config = dict(
    norm_eps=1e-06,
    rope_theta=10000.0,
    tie_word_embeddings=False,
    init='normal',
    learning_rate=0.00528,
    max_seq_len=384,
    doc_mask=True,
    dataset='wikipedia_en',
)
MLP neurons of a small language model. Each row is named by its layer, matrix (gate and up: input weights; down: output weights) and neuron, and shows model dimensions 96-223. Each number is 500 + 40 x the weight over its row's rms, rounded and kept within 0 to 999. Numbers have three digits each. A neuron's up and down rows have the sign that makes its largest values positive.
Before each neuron's rows, "fires on" lists the tokens most often at its 100 highest values on Wikipedia text that the model never trained on; "raises" lists the tokens whose logits its output raises most directly, leaving later layers aside. A number after a token or word is its count.

fires on: "." 17, "f" 12, "n" 9, "um" 7, "im" 5, "ko" 5
raises: "rm", "tt", "mate", "day", "th"
L4.gate473:519444442480522455543532510509445459504519447480438488494433452461447519441502506474518482460536444489519424484547492488528487562566535473487536503479559495547489463508544451499513504457511523444569479552488485536477477543490455502457534525520515530542490500550544538515450508467468444504547520489520565587495460549477503507530496479499479562541511499490418488499494466547462547601635
L4.up473:503522505445466386458439479549397487450496538547554469567582535410474546414477629520541451561497535535537521450559487554477530552489516501513517539464541496491540522483475541511515526519530500519554474449465516439543481451528459565527472545422459556530491491517505584479492474454451513501612456473507510442519490493482480444523487571558467507481487469447478544516570446469504491565546
L4.down473:571492465540511600533532578500482476533472559492595459554556558500462501568501489494458459531403496486459484420477429504476526444511511407519523611484564474469597472494540474498486459447524549544564551474524463443581479478471440529499487510540515492464557490546538444445507409487508460553515459441532522456434538542513529542475482491493479484450613434455470510472473525482539535473499

fires on: "M" 42, "R" 6, "em" 6, "res" 6, " res" 5
raises: "ili", "ost", "b", "p", "c"
L10.gate139:535482530420476564492520488519502477459498495496465495541510478506508484489506555496533550462474447458499548449568540487506474492520497574518506537483505371511475486518452538583529576533535431489512457556448581572498507560527511439520429461520586502555512480510484480504465376496453488489507537447492516563456443537481505506462497528529497532460490541488474456462557505535497498506517
L10.up139:514586516533520486470472475520556514543510504448492567550548565573549493511406531534517504550501468413493483446443489492506471509528493536467473599444491515525461476471541544507548597534533439572467482513464539490503566484423453522504512484490560477555513455484523546568533494477437544502543466470518549535561536484460504495469508503453442511536538457543511486494582460484440453484481
L10.down139:502462456466477491510523443498466599430473494520489459555463594539492467510468540446498575501478541530520581492464394515470522486516441537491461527458502574493485541507439481452594503420513524482502550560458503501463509508501467464471500496494532407537531510484518507557497435450487556444511541530463509514543489476510530465453507532514435533503526503506520481499539512461510566393492

fires on: " he" 20, "\n" 17, "Se" 7, "He" 7, "te" 6, " m" 5
raises: "ps", "p", "bra", "bor", "ries"
L10.gate297:598517471535572571535465580478544518458509523501515475528480514475511527511579493567494478542455448501537488546519498501473474417514479568478447512503488489550439489452576498501519449471492518473475453484512495541483570487531541561471476468524520489487475529487469481497522494429458523560489543415434591486448479506484475502525463493540465465489511448499475478431474463491516427518488
L10.up297:514540492563524509480549533512519550521489574551482529475545450475508580471543470518474515510524494452497505583452499553454429441539506475557448593530472482495511523526531515466488481462433478521514476516443500492493520469564523468498439480501574525502515469543472466466557564499523501468492495467425511534496484529514558527462435472538508499473476504487508533465480469527463473517435
L10.down297:442521523473511534479564454523424512459519494487493488473530510502513549513491495553507506513496487508545481463491411584467433524579535472594544562539501490443511473595534502529496569488531478567509433505435519483523451424565491444511500504511496502507468442520430476450486535477562508557488547501512564514451459444509539459546445446545573463451509474473487578521496519520492479544439

fires on: "sc" 23, " Sc" 21, " sc" 14, "sp" 11, "g" 10
raises: "ript", "reen", "ars", "aring", "ient"
L3.gate532:497450527495453418569490549521440471528551518496532499516500471503492504534478528534552483485474588569591531478476428508577576506494505553472478504505452504502473498504564471422507464527517442505485449518512568470437480513514566556537450468480466521557571513544528460511488561545524525507634483514493517504489545490550469524472466559493511461503474521520545495529541527507494499542470
L3.up532:491481527404504506514475515486526414499474530485465480466430444415483489518420502525514530518544528523539493519512506523505483467469472486426518468480523537520455488428563481435474516428550537530517509527433487508431458495533541467514490547486507585490576530513492460476554483560490455536477451515411541507424537513468518564492486558428388488464498505489532439480507526509422481540475
L3.down532:490464539520480456528478570479475443489436497504496499547542453520537526433531510493541561520530583557485603510434520525520512511485500495492473572522474532531480544455515453416551427463510498552561500556516543466527453438533561525560487496445446491529520505609442490495512495591474524490547430503434543514510503577476516536511502489469494524535439573488504553506550541541526516559456

fires on: "-" 25, ":" 11, "." 7, "on" 7, "l" 5, " D" 4
raises: "ance", "anc", "atic", "anie", "è"
L7.gate53:411548505467484489510503446465447490552507508536537480458498537487502476496464480548489545451512549496469487544504489524533519523471476500469472571485513464505466572588457513502544486524435391480527551553507540468513448538480537514569550429512501568513568456520496443460490461479474463583534442465457502468492496448472472533522541511498511583434532461463486468527509445545519491456520
L7.up53:484527515499521438556514516437421469518542495549495505545519508539510444571513531500556496524522501471446500547548513439500480478523458513450465602537508453509460474541486539484537425510512512515483487522584496545515442575552433502524440560553610491534477495474538428449513439517458476548550598457493505473484505597431482467511524495476479446527479533492440489534603501554567566466522
L7.down53:479581483601554509359498492478500550511487440453570522368497470491522502489562465516489537453466454531575472474465498574450513532528482495528514506554547454447525540508398531494488410535505546588506494554553511503474488538439469511596557430505448577516489479515458543509473544541503494494483461471471516508538503496505428524458498489467535485469501537489527485539493535470451479522546

fires on: " |" 25, " Democratic" 15, " Republican" 9, " and" 6, " For" 4, "inc" 4
raises: "less", "rate", "ever", "wards", "rim"
L10.gate185:481519462536532525452530527556511473525502471497414548475572450510540516456457596540484487487562469500482574605514517487563440477527502518583497458477487475461434505479525553522572566499541438485433506510505523565536462430423488439539487486461473549459544409521465543529541537485437526491467529524513581476485490570468484539505552478497509490530427595472472522457499543495466470491523
L10.up185:520415445400492610476468483516439508600531484509502486465500492469507482504470529526510442554493508563434596520538549457433542503485487530561460455516527475502484433499495559501458575510559523484502417546467451516587473496505530556472512483487456537483496485466520489540475480562556456459522492508429431456490506534499476540551545488472488463529454517530474544415518555436518471518461
L10.down185:477517469570436474490474484500383408472518443500493514496497515517506504537456458524487450537485499559483454515474437439530508451478516441498485562496566495537508512501471563530495506528514506542492500522521486488480426491483506529502541499546528497473451367480498531492540561582566495470491445542522518513503464569451513439580492495547552536576486518557479512491492496495517530444465

fires on: "th" 20, "t" 15, "s" 14, "ty" 6
raises: "mouth", "ces", "ution", " reasons", "ce"
L3.gate151:549485523510447426489526547502427550567520557551501506466505497458557567502458453521549499534504556569498469499483480442476446489521576537453540453432483453484485435483472554511492462513463496520558426535510513507523558497502488499499457483524450449441501541497430495566479552544530526453518561496530465487492452473479410523542464502445515473534528517461477561497502525554536478482495
L3.up151:447463487563428464529530527489473470531577498548496496516475528477486492532509432509538503520497464443524476498420485482440472496579589567481463532503464527506533427471502487470520510518482464524492443543540397479513487473422540473513487523529465523408497464541530531539497542545499512447506570512482425516528490553533512528502545548471467489528472448545468537482491478483605508462434
L3.down151:548503597515460415546535483481514485480507518457492546533498480432507493428490456347464464481513491546489534488484552467455437471468524477449450510451486517500471544506478490523518482451511513566577496535495589545539513465469496572520498500439476566487447551489481538509524501534452488480451435553476515546445386534462462437559525464461504498533504580513528552537478566508484486529470

fires on: "," 91
raises: "000", "500", "200", "800", "700"
L10.gate694:480442513449486532498551513547508508519453548489479497504485512497469513460477594532519442460569528585530500519502537502414505508485527534530561497469550527560544570484462573515563490501509466445440523504507507606521511539514536490547537519537527520502487505528531495545480487465544493503513541526486556445572479517511477519473564579514522527476563526498472440463552553472513583484531
L10.up694:557502472507463469478531458424507541544464526502440456527428494509500498459455523503541492457601470518431481523440466463484424426461533566499529476467510460547556540393457505512490434566540492511513480580485503547573568515495518521521532522551543508477472564517504520522524526517478490487532472539445522507455569440448490422456486543546479457430510453517465520543474520506505479502540
L10.down694:453486522440554494493546519502486570481476533506451523539532404539497470501446616503518446507508495484473422576524479552509493473510466502489538520452547505515569508458483548478467492528489495500497476468505486575545429521504533540525495480465496461459503532488559482549469538560418464448461506444458500543500476483448547455477468562557544504493490597566512412546495467513515549503573

fires on: " sign" 14, "art" 13, " ver" 13, " boy" 10, "spec" 8
raises: "ified", "ify", "ific", "band", "mar"
L3.gate441:517453489523513405506538534503474491448540478457500511507424434458567579575472535465462466543393514528507491573514529518488535574573502521506502452511543458504521511449532487512564489466546497478520488521452435420493491459463497475491477449485491515497586508532488591522479506506504482496493466583537447487486529474535560421494494528476547471496516448457530516438459488452447520502456
L3.up441:456431491512495405484492519532490481431542463463469499479463455444593569574509525470483437561382510532473479558549538509480519544611546505481543487468561464484534560457505491459519493464548426532500509561485492472458481496506473521485504400511476535468561532525484578519484553523495468498455514557499457487511530510525542457466476521489485522516538482474482547451422520435503538481503
L3.down441:536530503513544484485536535465530479480496495535457512475467514385477590529491547505511467548492558517516548534521542522476531515522512521491483458431452508424499591464516493481448550437519489594564499400398539472474478459492483534516482445475503447506505539527474612478473517515524451514504481481498437552476489495524518462519569506440544498441420522534470452453449487418530483486539

fires on: "th" 35, "st" 12, "h" 5, " 20th" 5, " 18th" 5, " 16th" 5
raises: " century", " anniversary", " Cent", " year", " highest"
L4.gate236:499435522490544522531481586479448450581531538481441513546456535493508416537490504537480566476490513481433522541548493535527449481531518507530542518507506539434455491521494496544440456507506479499477585483496527526489516484516516549474439499479424442480567507485566583500529518455672509497485547428474547462456512481502501477498464477505474447494505529481536418477525511526466483524528
L4.up236:461505421512501506462482594471444484596494606509479429478468562518493440518459471498472536436477477537506533544549477543506473571508490443588503508497535556478444485547523542523425471561512461468479566449496497491518451520496568524379494516518477490483510519530531637535499465488556506542508475447513538511452517480532508455535504501525490525479467448462533439419530491503451542529523
L4.down236:472562481419486520512490521481459487521519491498557512513481525529514445502490514446483518523441523507479444529506510483487485504552468506510463473452514513484483522481549557494467526496456449538547510534511410500549529465540505523460510550470433512495509500505557517512570452490457571515591497518449548452483510465578494489460493467526493521564535540515560467492573504499529543485507

fires on: " Jo" 38, " en" 26, " En" 7, "ber" 6, "est" 4
raises: "urn", "rd", "ining", "icit", "ones"
L4.gate590:498542595495478541428533464430460462538567547536502426473548501508524570498561452502515452495489480519496452418427538568459522539470506569449585465500476533518510486459533442436475507546442542498530529550534485504539454509434544598508429546490484528502451525587534490516467455459506505482505505512496488504464525488475373543581528511521431506449508448497574465553506555457435528535471
L4.up590:523588394541520559546514510534501477514489489503465479493514522541541432543553530477517545506492523497517417551531515462495470555518505484453488514540461538521510471520454490553536466447531507473426469457448576458456460499462522486488523557450531483485559517485493546478545458531506515442506439449506459479482541475485411455503529504573507480521425508520541499514483471478486486453430
L4.down590:546553477576489533460514550481517490497493542528435444558569553518461433499523492479527474474487555456484448471508471471395460567518537567500492525523435465533581525434567580473470469507559560529512468528443494467566485524424540509462513534451397518499500568546543532500527452512485478461514495460451444540466555455498399487433424525537462506460457524540533511515549473475489483471460

fires on: " for" 33, " to" 20, " in" 13, " on" 10, " by" 6, " For" 4
raises: "nes", "eth", " students", " others", " residents"
L7.gate614:561511565455569484525461430475519460458452480563561550552445488507509506485536477492539555481541527494509492453470509502532474500465486511525583462474544513572612491458468508512441501458500523480410507556500540448493507513441558520401486478489454509464516526500458462485503474535461536534417489525490571454505494418531437498509507557475462518491466526490490540500451478522483475516458
L7.up614:500415500501532427468560481548504468439536479516501509484464462534602471546526551558569528547520515491456436456470472495448426463533460494512484500484534490459583583481551522491456486531543582482461513535514509514493511503438489607530488519527419505530478526581477447488445461461491493489418545595469504519523537501542464509491541503503469519493492532533462504469568492502527499540428
L7.down614:461391503520469466526601433491517429474538492419498507520493499515504487436533496519450475494597531468489468527503499547479453480455472485610485481543464448445481491476482435481492433467487581479491456549458459475461467439476470493467480514488483501511526485543573510463492542500587461511583545473533495537502507464497473468540609467431488474492548448448547531482535472484509506556574

fires on: "." 22, "\n\n" 13, "han" 5, "ge" 5, "in" 5, "n" 4
raises: "nes", "nis", "n", "ni", "ne"
L7.gate3:463477508477457542539537452530520597438554472454456455487512522502519511520503457519512536485513509549545491495547534379539504535602472466415453443596522467495509518467496577482583494422500457547436507507468459415492477522627502465517477469498563498536559523558515441485545499469491488500449504499474461477532481486414538448536493508445513525493493493537489410505478522497435517607547
L7.up3:522467523412463495529447471546529579497456479432392473528501565497497489483489488467475475521468529505464450499475448483456536526525396513464493471492534503479465531530483545507498458524525548523444440470498585516502579414506488531492495534530503446512473476539511497492481534527467424466483479539522493491505474469467508440587527515499504474499462499504491458483417491459519461513527
L7.down3:432567522544513464534564516528475470498497475508561466449500490534451537492479526523450516449549541531456442430470395555540478560489434467509566506434508442476536472518535441499543585540479557458498546483454518491494467484497505480456463514506538488483467555466541494523527487481499536438455527475480552480532473540522469439519501479502556472527505533476469428489528508462458542534470